Weights of a small transformer language model.
Training: a variant of Muon for these matrices, 10586 steps.
MLP neurons of a small language model. Each row is named by its layer, matrix (up: input weights) and neuron, and shows model dimensions 32-223. Each number is 500 + 50 x the weight over its row's rms, rounded and kept within 0 to 999. Numbers have three digits each.
Before each neuron's rows, "fires after" lists the tokens most often just before its 100 highest values on Wikipedia text that the model never trained on.

fires after: "|", "-", " April"
L10.up436:572498489384491520518565519493486496546656516464483596589507445526591500585605550538469597465516458482510523564513501527480551512400583439432513458510559433520490526436444446460502531534510568614486493459494490540524531548571511447532516568479544513476569531452545524487521530521470461542508521421399530524531450498422517534566431473471595522483557504456506479570522526505422429412543570521452593512508519546489464402499495440461513518528464483454521506555451606459492598464411515492520434531509533460568461499420413510530508464522468431500520674501456569539468419457431466536

fires after: " (", "\n\n", " \"", "\n", "-", "="
L7.up745:640504458410508441564509490400514492547382333541570508496527560517534573500610446496490566523552504433472528543445480459456549554494519510463501490437544533446557455613488499431488398534515495435491493509533475421535556513559507585482438500561532539454541520568476598484461411527531428481515474534529461475566562550400458538470532430423376472443409405492534477491436450484479502451493412464504490453424464586465554522448579447355488421481446513464549577484455542551540524535497505529529470586559515527480501530411514546484512505449465485568508473536453505521516464510501572453

fires after: ",", ".", "\n\n"
L10.up410:414481451599514460491572483528482460465547468461430490428477379487547445614547498537526561486414540471470505490569536527510476532559519429502578491464523545437505512461503481491517409507520491550537577573440566514547544594441534477559555506480458504545467491465556460481397488497443453553529521466482453509476441468572434624517518518505457539446462438550517425440368516513518516524448477510458452476539431574501467409489548507491474430406480537409560557514505540474414522491451477521498498557526599441581429530475543440545538388507497590434473516623514505466445625396502528481

fires after: "-", "\n", "|", "–", " 0", " to"
L15.up481:540467457467585418547514573420477491422487476544570476513532566427422461479497482336513496479474581516473577455548420461456531638476515437503514528442587489555536464504443524546462526492395494537492453470565465451448517508426456539496535576544570486514487513544398637486453528472485456507591513403490529549454492503505555493452478520514524454483524480480586432488452384510532452476453499475500551547441480558509544464447546494485520583532531415561517450544550454557561442481568461531551463459532545454541430516463487646434542494410509416545447554457515536427535490464446560521

fires after: "–", " to", "\n", " Prime", "19"
L15.up428:515564483516541601483502519457499466548507528547552390525456459527575516493463560445439501580517506474586450488535422495595587522509579419518482495603552474538472535467476452456510397589603473489493496522532446540524501470536484536444556546534570516452495485444472562459424414502448470435452456507466575461468523468482496521525502640481466456516519528451499488526480416501565431535460525472483429588542401492520598446470492573441624492490626552511543439447468438564430415464522433531495555470511527439563426497436561478439535540378479513468483458454530504510555413505566572500

fires after: " to", " (", ".", " \"", " and", ","
L7.up622:460563478498502599385546520480424524479459471496442515530433474502498568523461629436550522593405494507473545542470406477521484530604522511541526523508591495486506606532499541537552471543427515443476497543471485444473514471578490466499393450534478394566558531517449561548520475472511445428458484541524446497604490512511390507433484504540508455499458499429502504530518539433479453516540442529474477502509577543468532508538469505425501534540489512520465538517653557613551509450501528519466433488471473508494518504497434416608408447539569445448509491425507512532483554477521538454

fires after: "\n", "-", " rank", " promoted", " co"
L14.up487:540490473593533487477585526500379456565603450490424521424558465491532493546509495460450533554590511562537474468518610541556489528420532416529453543567478474465514495543401454523577430552512566537479516474461396477522540458531490455381481469460479511449472556561442430460540490507480515601456422485477499512477464460473511447507584555550388574514493591498549386443489433591542462524536504512545499541525490400546493459438490495493572546550545502402521554493476480487471479541455488506371478535418577434377536477470524573521457553584512500459483571493489497538545586484434499471

fires after: " (", " \"", "\n", "\n\n"
L7.up462:524665502464478459515529514520460491508423406462571519476442525501489573519505445475447439560495487503443564462489468398490393561528492451476457480507571511546458515520560490513492487458445528473388513544533493450471447548507527409558500497533525550444476547599527558485444466440610440411575523473493525506500565517480474534397481488482440563459468487395508513525385491418446480482527537536538469501434521555482594389468584505432462549502536470400485555455464495526473526504480643551511424534535476467504418576419560542533430385545540466532468493497519545541521433516577556439

fires after: "-", " (", " \"", " Mc", ".", "["
L14.up720:431497570429525517554550523490481511538413463504509515437527529522428429529581461535493472521510430535458516552439499512562474571425399536578503501492406472446523548623516554504375432546463399474435548504510516432473519556494480587514555514518498587546502526476423569500471528578477515512460495501481518422501520552439499453478510560559531560463439489461534506590520486427466445453513469558580541502376481589457553477465543421476499487490523543467510521538402554507547490375452496493435535588517462511463495548532572458403473361497439458438454482589502594524442419450515531536

fires after: "\n", " 2009", " 2005"
L15.up322:527549525568384564520558534493495504498454474500507547505486426497556457622402531449431536592547492511455520521484452458458493567483541539574555478445463516560533486559419524502630499538462681493445548543440464510452576568563465476527530489446495581518550515524542421477539484567430430539499464435497451426415491552522564483514478491593495480518459516463525476462478481485599459480486477527484509547542435437526534483502566524493413580540541409523462501451463432492461568500547405418399373501514482502551504555510465579528550522480456488552531518499461563478521428439478597505

fires after: "|"
L16.up507:521395468517490543461526569445453525508459389541459542585460540496509532558550537473465422507422431522463586417442490489461484531438507524437509586558438481498442568504507465543512500544425502426482398581475516452523467445498508489560507515488565425480506486439513510463458586482518547466536538488531410402465555558570430517414528548572606485539523492521490495451526508515525453501491446511482604463540514495417499470449507578461374454544465511550508492476599536513474554505523535425441473467420555542540344526500495544501479513440574580504496587412495503445514628472567570508

fires after: " the", "-", "G", " ("
L7.up381:461602508564442519517480469509434477494532448507451464493467418502504438541527478491524476406524477538414463527452509578472428519494466521578523456489594514468533524529535470461570457439437555534521471446481546513419534455520462507502543426447575498377468448526550504547481472570516491541476543434488532501573423543436499538416467523531516529518550522553531429511417498572508582422506415553542503506505395484583567433411668530563442567446460494478500523448476559507493528546456590526544536570571448508503466547502494454494551559489395468569454542513500530510561489516443527426

fires after: "\n\n", "=", "-", " (", "\n"
L7.up707:519512479445471479548515582480500517514468503514522530487469541565495431438569432481467567491496568464532572526532468459502526596523506538575472466493521453509490589596481529539444372567562510450494470513511444431585470532653548498460529494593505586506450544573442656493433489577557503494501457435550607436504589617465422432502453479460425530381485429469504465484615480456554441514535416494500512421440525554492480502469564469464549450436465437405450500470483521594464563509464540517466521482498511589582442461422440541513484395545454504522502421526446476588487439428595523455

fires after: " (", "–", "-", "\n", "\n\n"
L4.up603:465600460497481544517512547466518485525418532443538482548494562581478481510574493427513488555481468437559531489428444532518463422514556434506478415479496458409512518507581369544540456447423579443360543499526543517397505524450630525506593551497564531397540493507500587596477473537620452552564407524515528538440487546489429529525488462493489467557442518470469489553460436473532569464425488468441382512561459464511607515511503458449425504451483548513518512497490468547515567473540442511495509500461480557573485567410534505519427538467410504498442461504489544525539525467471484483

fires after: " (", " member", "-", "\n\n", " \"", "track"
L8.up30:626553460533602422503556538478422475566453471498455546402474579488467460492509461514441527478525527518518562501420384506559519546478468454501448524476544486508493496528434492461560480548608541510461467459519452537524451510516380442541426499504514534441454519563471582551581453541504507401499461521517409502578470620532470533548519516547436585530455450470441516534468521437559515611548485482572469416430493499480549532485511531487463504459511410510416551500484523506508449483576535519503440481432538520407469484491570527411520479516528460586494504411436506530557516585477558447

fires after: " (", "(", " No", ",", " subs", " P"
L8.up733:569468488463503518558502495482568503593518443529537583350439412479549461530494550505464553438456532522507450487520432450450429427434525436575501511573453481528513566554578448475492450476548550534514577467478447581481537488463409479537464565411418458498589514560531548439527459592538464514516484477460501453514552522459443451489540526449466495509404446536442489500524511503469466473493487596513447440610569577509549536432563514583518456494463545463430522513459544477529538498560436450503389456518454504570482567489578504542437563536593510519461474430537518548506549450490531394

fires after: "|", "="
L16.up25:463491590456526510526533469438457480519481464541531571483447498465491458455532522538453426482562587530500486476480461486569522552503481343542579473621478475445436429556480554577505505513384552452485427560535421488595530480430511473531525404435461510404494542430451475611430464483493507588600566500529488461540556509486556457606431534541494502536520488452539532519538450553508499534501569497486460505512541484558513579524503523556513519530571486467498513506637495415482550501511459514535575529475496561479514604505425518488396476560472532465439485576442539521517429423560376534

fires after: "\n", "  "
L6.up585:477520471564445528518572481539560595456573485374501494493542418503499510670534599498476480522484510461477419456527546489477468557529492460492492579554479410517492433491442433578539573490433559511490568527481439492459552480507491476564521518571505488476577513501480492564460447471473461435472559519486483385458478424455522547542505471538506567555453611579567418521438528534496460466469489563549523521415548456504449570449600584445566504494527525444537552463452532493490519503587411482411487442550352489493431538608457506419458488378527558519553491465491481518408468625476510505

fires after: "  ", ")", "-"
L6.up53:495486485614498481459413512492458521521419433497451460508471490489475536549480521517508443428468566497467473586497556482442541495558455494562561559509485459516518524504528464552555499521489420535468473465432494510531523505524457581447501443557492481614469501579459500587464563493550526538520528461579422474493537466476490501503636527469458443480486536528425587455477558616459507470535415505500456521488462532526490510583517376452485502458422591558517433406565451453531479471518450514465570463473453593488500447527523487458569611450484526469517372412563445513472632461500579566

fires after: "S", " U", " v", " S", " A", " No"
L8.up528:540624549481463560492548499445548475490416459522500415472446478503530510509438526524479393568592537515389494513435530501450434460514549479500431561598493522458551459499585437397465559482536485519463505505446546433497491473463522393503556511480555509401515451463481509479484439427517534498513486492495523438542412508391471523552512460521455613596492424455502508485455411541470486575514542484550474474648530485545524451526468450577534538445565484586527493460510524598488567529500491474509467549443470566512568527580577443518554582648561625500481438362543445525528524424442444491

fires after: "|"
L15.up237:536479516435567496391477452450444485534586454594432526431398482520441438501570528552491460588419384532507501432518470535427505489475474526484456528560551436521587486477521551579505484461410495368555409527441461568480476490548444499558510481583469481542557477539533439390495528575533452464503533485496496441491453567478524410487484593425401511500555442471565478429551456518580498604442533490518550504557486459437450484561556476529556509607521454492486449508509497395469566469514500413378509456476503496469416540536490556530541419548560532451481579453453442590536625463491505580

fires after: "'", " (", "\n", " \"", "\n\n", "-"
L11.up646:501531559481506530483423454494435529439381498611448519516480536505539559509482543463512405559503474452486552495463499525508474568517426579531540522570572472461542496651629593492485488475480452482453529411455434575480476490546456465539429464546423519520414503602566529527487450543528472480456494503434512496577571471407513504429564552520516545591419542490511383493464473507395492601441509484576538431530496561529527571507527499459417432557542469519496591486586546542539474473507558481493437459489544444535427598475534398514430485429552478538531492427562502453507466481532543443

fires after: ",", " the", " of", " in", " ;"
L4.up488:418541518596393503445475512480450471546490581439492475509443513574527497534570544613486548585410477485615422458534565414492412447426535458484505460443470424466543578496455523476435579423518481478583556464476544542468480445501495481503505489461409463508499452513490574510480430580526593416574460580436486452460511550413481487441490479526571466591411477513520501517437515543582477425515447456491486444572557535479607474621387483493509483491548458512523443539514518533525475480451492446534510439491531542492519548500461611473504442566451600494482604504458562523424500479487463467

fires after: " in", " In", "In"
L8.up395:527376484446458516466515511431524602481463498500539484501561457515547488507474463462562503551573480546518446495472553467457481467558513507528544515522642507466434590518514503479528460435438386548380409461541487494476496490510550433571495498531529450462589511500531597515411412472506432455574469478581562542489485452579548432518526487458548520562408450402494503489552485514495510470536475564480468449512472532476588470509509400440392514510523463454492522470439482507553488543572488529542471495455515503538509520518425539465526549595513525506526529456498483557432477580490403472

fires after: "  ", ")", "."
L7.up480:497530428522499429393489535423428459490410462425517491505481461572456519566416521519470385426487474494420472524520582514434496495499461466498522521490517475492573464514512501626459575482482537527534475422478598577504593503488426631430512519516458539437500543525490492520475489575541449463495547502560440525430583501456533504499638525412514417464545550623511515387458508523528454497508483443546517466536569508528468527488510340477572443398393573504469454493487456514578511447535491543488513433409458538509630515567515549534500598512526519579496442574500477584517550470514461478

fires after: "|", "-", " |"
L6.up361:488479497458415469557507491529477532480618511545532537518551503554494535455552563461551534511542518569492569481526466447442472484505562452501583479470530351534458429483418395498535518499429537600489455548519525554471484559499545496558508469491549499435552554565435584501457458585493415566474550488360496491576475495547547401457454471620449474522444507474433435559482498371476513577518533461519487484541460513529493509538625546532496505511557598518562447542450497384451514553467473554492412565549475493523460473466562514463495419547437523507563576487567562547496458512491530466

fires after: " in", "In", " from", " In", " |", " Bi"
L12.up399:518446562480478525517472499391463464504458538425475474537580446570476586453536487444474535564532415504541497452537519518519437487530537453599599530482673570424528583509597509503496495475456388584504400465478641424468486461530460512488563569493475472541506483524505497446523484530521433430476418541615447463482510539482504488479445531501567476497528429475497488523423421477521537554521513481513483461456575384496495491601473503498456518513417458504474437525550455506448426546466555520474418380550412494575529502552509475512528593476485492555525437465602452507458533421514562460

fires after: "-", "|", " (", " •", " |"
L6.up228:570498594502430517601496502508592504550554492562370533431545535522518526563510514479504518522491466515475534449449548584536532552442485418494456523495561491514560601513499530517553514552516514499448474511428451439528438468516533440428509502524452449446498475547558592517546484433532478492515487485427514535532424467475485602506507531512494479529428556533478487500474553416471461557459463385387576408530503515522522453562524459489474465542528384507500467491475538577496574405535568535487432628532536409468482475499502451462521504354528495573368566449538523533477464532383498463

fires after: " (", "-", " \"", " un"
L8.up260:448559478471562453515437534451526558444496435494530506489374515496426548579566394558513493545523525494489556543457485499482467538439469473588522467497572444478471496538557488514487474546476525516496475572516498423494483535514530520496484457506421476467483519507520524473422498521411497543484453452499546441522471518355466515392551545484542480532387509431472461532460496500551457493429526521600491398473546655469547482431612474497465642491517492497461497494468585571522536498497653530441448494541465525561434599528548453505489497484489511491573441586494507498480513546529599410

fires after: "=", " |", ".", "|", " tournament"
L2.up765:429473445525460466542527565462569412507531472416448457455442472536503373585466542502550487478546517634507529499533504566511594466482498570443567541486542440460541542499504524550497467492551570472498516508486508463427473428528496509501508526562466548451443444513502541502613515558496561492471542429535516458435478502512516592538586497464505495439532567458419454477530488502519496338459499559556495511517507533543492547491554404486560480522470488550581557438499440449450478462444446563460445531462460593469381489492485470443543538430530522459484426482465517512511488534513549584

fires after: ",", ".", "\n\n", "\n"
L3.up42:400486495453444469508536453517528482491445462407433520501553450528526527467469551481513582499482594483478486493567543590517512468425504467462472562429607500361479600464460443468533593509506636383544481514425479600567574499452455463441427543487495430486621556549488452561525504507463427494547453381484513464552619475514437553510568472469532510609475593418570505491495476432516456518517516550462528508518505484455479463500433475478555533563391475489631608544493516489456431505515457619539416519538453482487580537527531488592532491512469470537505531439500463568450581484450495472

fires after: ".", " |", "|", ")"
L3.up72:434429455550431474553511554509455484549467461498432505455461474507450524454394509535600475461503484548554497487527483539452449466502405500494536602463552593471490472488550553549511498505574507545571478520396463416524487403511407466524436456519539524537392567615521445473507513482509520468477431478600458497513496463541483530539634534473518534486557557484516477354449527495501497497500426569444500483508475449499526481576532456455401503436491481548469453453516434444480403470473507491570497572534448557469584503497569479390542546540499529494433363529495526456440619538543524579

fires after: ","
L8.up81:463551557530476503554530494486570504471509562499433472420511448511549471598490514489465551485435495514542518357492479522411540397482501506520562533551573573487450564552529513499546431471406468479560408562468506562504479618472423535502498452536442468416481428531573530399456582535507521449584497459538509506444480530549328479554517510404473486485481459510590429472486539499527485448495434434518557552502561474514433384496404557543456516467538469512416509501580530465398462501548508474475503499542466508590521556494510460522499535551467500533439523519573512422494500550554565515

fires after: " (", "-", " \""
L7.up192:547527518504461522521518528464515495599458481483482466556505541518569345438591466510476397585536445532541413531531464507500488349478551539540414481473529442482576536589516453459524390524487488540474399444508524442525513499581518485464482471522457521593403593429534549527456460469490560484424496419495472517535584588509535504557499431513430519468414441564576423516454511526591443377522430533508464517429548476518453544426555442392449474460424543542427517558512546493491506538441583498476555546431589454538535410486495493485494485501520507524552441490512497498500499442526524470

fires after: "-", " of", " \"", " under"
L12.up444:459448502552516557503539568444325533504473399405424453474531529497488431568600453535511506557473447500525597520486438560486506502531445591496516497480516420444476520550512479474509505556564504491508481543472501518507492553545516440546399432525456481472526507497482523463503468497502529494451516607531487527575483448539495407497511480552511592410486508459472466498572524515442479432523467497524541517470491521530558575491473456553395537434522574500457519503417459512608472452464452435451458468458559482581456498525551376432492503437417477531587498473547554457508547538531498450

fires after: ")", "\n", "-"
L10.up636:572424500480531507536541501585501460427505507486475595473538482524518423498533501474498501501470565475463551521459510465515481485483562426533547515524540510578448581530467578387487438507605498576554504572531414510522479534579433445426420501505453510483367532599463450515474487468546606545567402531449547556566545534450543481529612524478495459464408546534579436478519548477516565458520409536483535409564523548507509409455489404442533496600458392445564479561530559495540465549457568412474497559480471518456438436493485573487594440468470518482489610492574472613452431440502532584

fires after: " |", "  ", " —", ".", "%"
L8.up363:458530589502503494513589518551507442464483572449495570514430423423507515479584382542487457510479534487489547482491528554451631554525373520415476423472416537510416544519514461585468467477502414511537521511547386482495468484448494517450434410513511444491414479548509560546594495467593481525523547507461332414571507549476492543502506461454417571502528478515527573471545469554545503497526449445498445558482530516526466420568560462438460563458488530522468501528585514498511484507489547516441426599478417474478565586479529452479477534499451481416451398580475533474532541480525550543

fires after: " (", "=", "\n\n", " \"", "\""
L7.up137:479435470463513414522469484406512543390544463594534531378530558530446615501574470561547466479502505454501472492437542488544440531484407498505487461440517531508482621532475439521502464525567531347452536487558546530503407463604521492478432462630582552460509604540448489494441450543465473454524499515562585442533561451440482566537540489541476524486446499461540471519578547466483464430478466485509548472483543553553504452461580428435500436502501432527549404448469467513517630485458579567486512571523623528509509531402448583545487458529461451524503564529544456502449538506573533495

fires after: ",", " in", " of", " the", ":"
L2.up63:487469533595447477491519420547504575524562513482556498503451530525495530531405483483516456503524460555547470430469638499523408475541496451581564467548472482500534519539476618489507580527546404509505589546481597553416505413507575385505560516415503525488484460544452507421458376556554589580536479560502474458483527476617459599487396526489551464508514448455446478520530455571495521491545558455464521439535516560488539450583527453549512466458510465527512511580477465531558497539561425435528522519427472604464445424585487554498504508507496495529485525476447446537376542518497426417

fires after: " No", " U", " S", ".", " M", " B"
L7.up426:551458448490509500548572545539598481576453376477564423574546536493565423517509572474436422480459482519455453521504431414540530499519464456481509539513578496536584492475514501433586585516560497474502501436433491483436548473446512443530479554524598512436566449472556547569496455562573434444580483506486540422360530536403484484551590522574464522404525521495502481507563524503459517490493445552390359523618617437556560552477465450452489447437494542448505507497536468534444474450439422427491484509536512596516474530556498602508524481567586485510462460451535486516471324509484592503

fires after: ".", "\n\n", " ("
L8.up342:599539469534594512471494507408550466462412538520424428583460521457495493513561515490460534583472526514504461556391445450447476540527484462550428477531477475553467540558503479459502580518475534616433443504563617497542557588459503544514470592488421491462507466440563454470472464482507480525498571442575485519543464512415525484450593504527479544600511448418510535518480447385471463554486483538529445459463441591422534512491580479471458498506630461494427611451440612534476500492461519465487487608508479538575405503510456536509528452489517562476569461497498478533542445446445491429

fires after: " |", " 0", " as", " 1", " —", "  "
L11.up707:572512491528477481493573584433463552527521498479514447494469409324419496428532519558595503442458390479580568536469532513502614547393463458472564515463480491581430648536493548586500455427508497468528573452508489488466486436480565414432464462506568444497400476568518477545473508514445468498401443531448503463476453507471491584492511499485559511578547498583532514543570530563529557540504552524449416510486454511458481494523505541495528558424575562488508524549519492498601535533520465549506500516505506532491460487516532534455594511458444448462368413565451453521492514462489500464

fires after: "\n", "\n\n", "  ", "-", "In", " in"
L4.up154:417443579505500434475521510433480638559520495483571442497445529593458511474521494447507476474554450429509398524522466467555461508596505452429478494544484446504534427498489474537498487484381530565542528564459523460479476484485533443519542509452482492539638524509465605548476451466448473480482519590581524472535474509542553384551513438549510402502453433547432460594537485489470569538554442614539507518583477440582517449480512524438559570489496426562538426645466605518448525464445411519490524491552531587520537459475456502417524521483458513527409483635590560533503506469523470427

fires after: "-", "\n", "\n\n", " ("
L15.up88:497578577531574417514487661471476506546514401500463512537625551511449501490560506566534389495546550486541565502484477484567556575475475552480567444514482499442549537558516481465461488463495469466534449424481527515434468469606592554590419501470511591466431583488451529478495467507552481523518419534504448476515531553534429536465507479528456442415516531550544525401434514608460443433466461532526499433461523494415547455407514417440583469481488458449515523513474581531493461538499500460488487536510609448520484430455506480473494417448469535472486390490547492489530446494533541474

fires after: " (", "-", " |", " \"", ":", "."
L8.up323:484543499498509587522433536475502471519468503431487509476430474545517525518650524446551594550470502542558514547441504473512522533495522580530481494564472494537467599564558499536578469481527500538480463549561516517513494559509496533602434456474437458502523534576530473421486484501501482552481577524513500466501485545490368369461402554492511521534459508452466522513574573345482518517434569458467512380459542551396547463481537456465552455493647433551434494460518522531448388503487524544491406518467438501515395501504497557577589479505542469506496492529549521521531413449549527484

fires after: " (", "\n\n", "\n", " \"", " ["
L10.up262:566633433478537364535455573547455485551502550534567543475511504532456460460399443523538469544506563495528539550519441473462523569488509512490460416445548538526555516530556510445574483501465522437422436453546486434468471545482465510587546510507425503507398593485419588522457432479607453472513440508492483432596615521381496530528558492512418575464470415512484457485404523544503486443482471611490453471481484582496516474499554491488460461550516436479552541500492521479505499536514586482437456541465535519538416509520444473512439426473478374446516375522441549504527400506511573424

fires after: ")", "%"
L3.up325:461586602578457436474438515387394478576452478469443482505510468499548446544496553525526493482550557548477533511499519491413560486520478416421481469470481513450449601484500522427564462552534442445508547479483474389496501456484440422450424475515449486473468503555495518515515490574471556497583500483526473493452586419482503517461524558494481528493469415435453550524470538503590495391521479490469366396408504492551496491620525467475536565478466508549569518493460538456535498562587615567502454481483415511560560589492531529489533527426504538546503456457540519515457531441503524612

fires after: ",", " Total"
L11.up383:463480536549512490565571535433478494518542510477515588514436414484474466559536518570455459519550481462530602497443473489444533445463456570409434571476576545507435478548521545484538462482421607467522566494520451445465462599524568465519447558460460421430578580482518431464569483538570475544536490494420449504426548470428499408441501376475577564540432463507534429456491503431541494459466552521587450511533627427583426561468553551551550514397430527530416458448536522459460454472598524431453505382489395504575537527509594441536500504488526417502400439506547455504513621542523529468

fires after: "  ", "|", ";", " |", ")", "%"
L10.up69:537496555501498552529409503569481452494434434457584528532466505499547516431530466500531588463468519477492529556521552463422536483543503466506493485556479511501545513513508596564419426545521496552492447409479464493470527452445501458480426389537482487466475466572519455563431490520564555541543546497563469520505593494512568517462515452479420581466486581491454525527534496556510562465442439510476424466561426511582514481564532374520521480493485490547465575341543438400533403524434509505423419495444501520476498518515475599498594535444521485529483439521482483527553617510572498517

fires after: "|"
L15.up614:573503523497514508496598472450463564529472453418602426475500556434465538421513519530442412561459545516440548466443427468495470606472477487497513440413418528516585505587559535522493551530471450386505414548495411564461507480508457514499537452488521512470505501483439537495470576613490380464539543439461547365497533450543492483515459453507464458518513522490514475449445528527525515464586471505552582472568472530406405477482473445546538461544582631504494399437544481499441422480617499495460554520527523500492459592481567541483482558545535547408495518485447492617529539452573529528

fires after: ",", " of", " in", " the", ":", " |"
L3.up416:459488433498437496528484463444473524464599518502567476537480477554493447481469478493543435539509516494494461460474554416514410466467521494573491475523444481440492524527464517538496489492545440556497555479515601540385540382496547414468592580401499481462520463562449484420473441557526629588489457623527487438450586494599383506550446551452531497534530487446487531491445371568493487431502587447432444398460570584499504450622509471518496517475504468556508516589482504503600468625547440527595541466426438598474460479586500536479464493544462488535494475518458533481498600527520435473

fires after: "=", ".", " |", ":"
L3.up697:398428504547443448465474451374502504519545369580522465468494518475450514501405445543527481463571465545532563542542510519555530471553482483514532571403533564472576362506481514497494528512399488511494512477460571451539549432597420465460540584550478460541563545539460535525392480482422446394511499482536457489541414500553432528478437475546516519430489521486568562508506405478485502535445446481478430514532489484440426478491528580492571410468473510564550477499525501454554516396429496559521499526556578458541513503507590492514513468533518488525501462474553520534532486465511576505

fires after: "|"
L14.up104:506521505446582507530569501438507478493497539515442503477514483426513474531541521529485504516543408517543521396436475590485576644432460518536426581515446433528444471570481541564543470482525543423461477547519585521463513445411418460484513444480443544513453463520581490526469467540473434572579464512460518490473466520472563485483466531543422475473533597502504498493569424413493416511418484484548458504605419536491518435500504493498461366423610522492570552521543496469531565539439421514497495563529502476475551525494521620527465468414547453467419472473459464525497457470506502638

fires after: ".", "ila", "de", " on", "De"
L14.up179:490549528527577463562410387526414541466496511463496442477528496483487500494446443535483584468508531444453586502434447490447555553529519511455625400532510500433530406471586489531476537474528435424507496584555562627548472500529577560462502607452406510498566573632557479503400532504552437407535437456518521535505523479486556489501553464511484572488520557469497521497494457482465495428387586538557540472575493545470441444579522533511527490448507550474449462435425486423510562490422487445472472495455481523526427488523473485561460538587574523442490404517447493462565478565564504549

fires after: "-", "|", "\n"
L4.up245:477430533459511497526523533483430530507477527577479454549473452548494445513549574548510494538525486520574541591506501520447446496443457396473479456534414557603616457507541532511534518500467520536547427525520538460446435551421509543553582473467384529464438497500408434505460470495501469468548591478646462459520504452559500397506429629572457496559501531542549481580457461448497530497488585427525507379456527503479472452481435518595454489527488511507421587513520591460424537518493523466438503521449492474636427560500544470450518532429430440463456506508506447492583453472470416482

fires after: " |", ".", "|", " Gu"
L7.up399:492486568438403553492602496529618495478512483488491440436536558516514510626512557500547455459463490558486511466410514591553541462573535544461410552427503504569538493570434535569504531549428548432526542443447477409519505535544412545548556467505415453431498494540490518511524596541440562394493451495538394454466501534506522507463481540422475529567461576576584485476503436469466592463441495509471444448483553453480501503457516540551511441461522427564465535569547455508461457488420499536439432635578442510508562519523478424477453478499514497447371474446527472476543512509447494554

fires after: "=", "\n\n", " |"
L3.up459:568510546402561542587483528487428463436538417537467454591441476444446479427473486508517425461573567532410507465548487433500567438456389471566547431426452552463529547504525459443497495505546499487535482557491562443484507448554501422508494446498443525414445506471528567522544461465492494517538553509446602517474562524449513543471458499539529543580404552416467537540558560534513596507424442488510445523539466611555471496503419562558538547440470531575587446526540463460476535434502475519507550440410470490413438525528514619513461514387533582437549443583435436587472430542497487510

fires after: " (", "-", " can", " to", "\n\n"
L10.up632:524449352470554506509538447459426559432481529521458502570550422570489557468501480505480482460487621421446487549458491474506484598515441492586417507501559492549497604457550503532379420512559505495464424492445557429482578496534476516452440531546541453563439595507476482490426488510476468517501476472454517478569481519514572434496598527496554513442463447472443451514482495430577484520555443543499532523512561493524462480458523529477477481474528356484458507558531478606516510423498522512549552521556486476517556464461528500514477440487493542585508478405549570561550487451503566479

fires after: " |", "|", ")"
L6.up675:494446535551442505561599533509548523541487494417550521503454482424536446597468544447530442443510426476616504546488485542539547518448365417456506606520525447487462511489510471547598407561557441528506420469467429508465505483526430520611369479497520445467447524525556519498433546486536536440443556495455460471512481483459458524408515536514542469568560582561551558441541574468476432524443428613453447455380453547483564522456522487501470489505424511566377510483522441442444526452571523489448450608545418547535520517553476494486558526451468535468498470555472504598547481515387514493